MLP neurons of a small language model. Each row is named by its layer, matrix (down: output weights) and neuron, and shows model dimensions 48-143. Each number is 500 + 50 x the weight over its row's rms, rounded and kept within 0 to 999. Numbers have three digits each.
After each neuron's rows, "raises" lists the tokens whose logits its output raises most directly, leaving later layers aside.

L4.down637:433505410585480480444490433516482449518501438557469537561522587516395559469463543522590461462521483396562474466518459485411421465587449477499456522454508543510452544426549457456491539594455447478480498521475576504598612531568518442465498497499492628418531527480549470497501526592449496465
raises: "te", "ne", "dy", "zy", "tel"

L8.down617:592496500491550515443566490551465590459481551502533511512506513480534502540435377509427536517510500469494490589436432492482533435532609491511510538472502469598432582428508519582536543536592496554479525534390430529481449437523516486391533398517455473541495540570470416544489601481476515586
raises: "towards", "Honours", " with", " featuring", "†"

L5.down225:573603491519472513492475473443475553475517458496597523466561505465432506444510579522554518442545479529458461508409517588528452478527507461462480550532559543490504470551539492559491517428409448390448508517467490482455449469484388461547542515540521521462542542545453574525593382580411507425
raises: ".\"", "\".", ".", "\"", "\n"

L8.down637:568512533583559537504529470514583574472553542511518520532428573402551524513559486560551494467580540467530463476544558463567512600425581548515434479487486608495516510551530465487567426445390465503505528528450537485454466581415432476470552491493534464496504514491523590464518506381468485528
raises: ".\"", "\".", ".", "land", "bert"

L8.down701:513376499593481504478555605495456417492528487611591511428506349554487583544521598528438551449460462485485545524603489554496585506520578620462512484564503453500464514430445529609519489475588508473449487452497513537537486473466572571471489546585429496521490419402581481566484502501460494424
raises: " its", " their", " him", " your", " his"

L4.down254:543471424552550498476501510486482547522515469390524423402433473513547504554490506464439515450523509550447570454541510519556495435441506487488532500518494510506532484610602577523511514527445436600485454562509465448454548509461460519503500550627550452580432544449464487491449567541380528535
raises: "age", "uction", "ert", "lane", "lution"

L8.down58:465354387577512462490476494458451506431457486546500455519428456397524491460475504503477480544515445461537536449479516579419599498548456503479555488485553470512513452494466547433448480484459554517535484570461500491576575524564521590485514486464539512601373456553474426509616540515430491570
raises: "on", "way", "one", "went", "act"

L5.down329:427493533399615500528612520484591456488472531529510507548538574483552462504471444525566484505449571556543501536495410513497480449510461466460475507471580565507518451566510468553437520491451504524485518505613523466379537479516448462556527446577510468567449513466379417453477548536514398500
raises: "ie", "elle", "ire", "ique", "ille"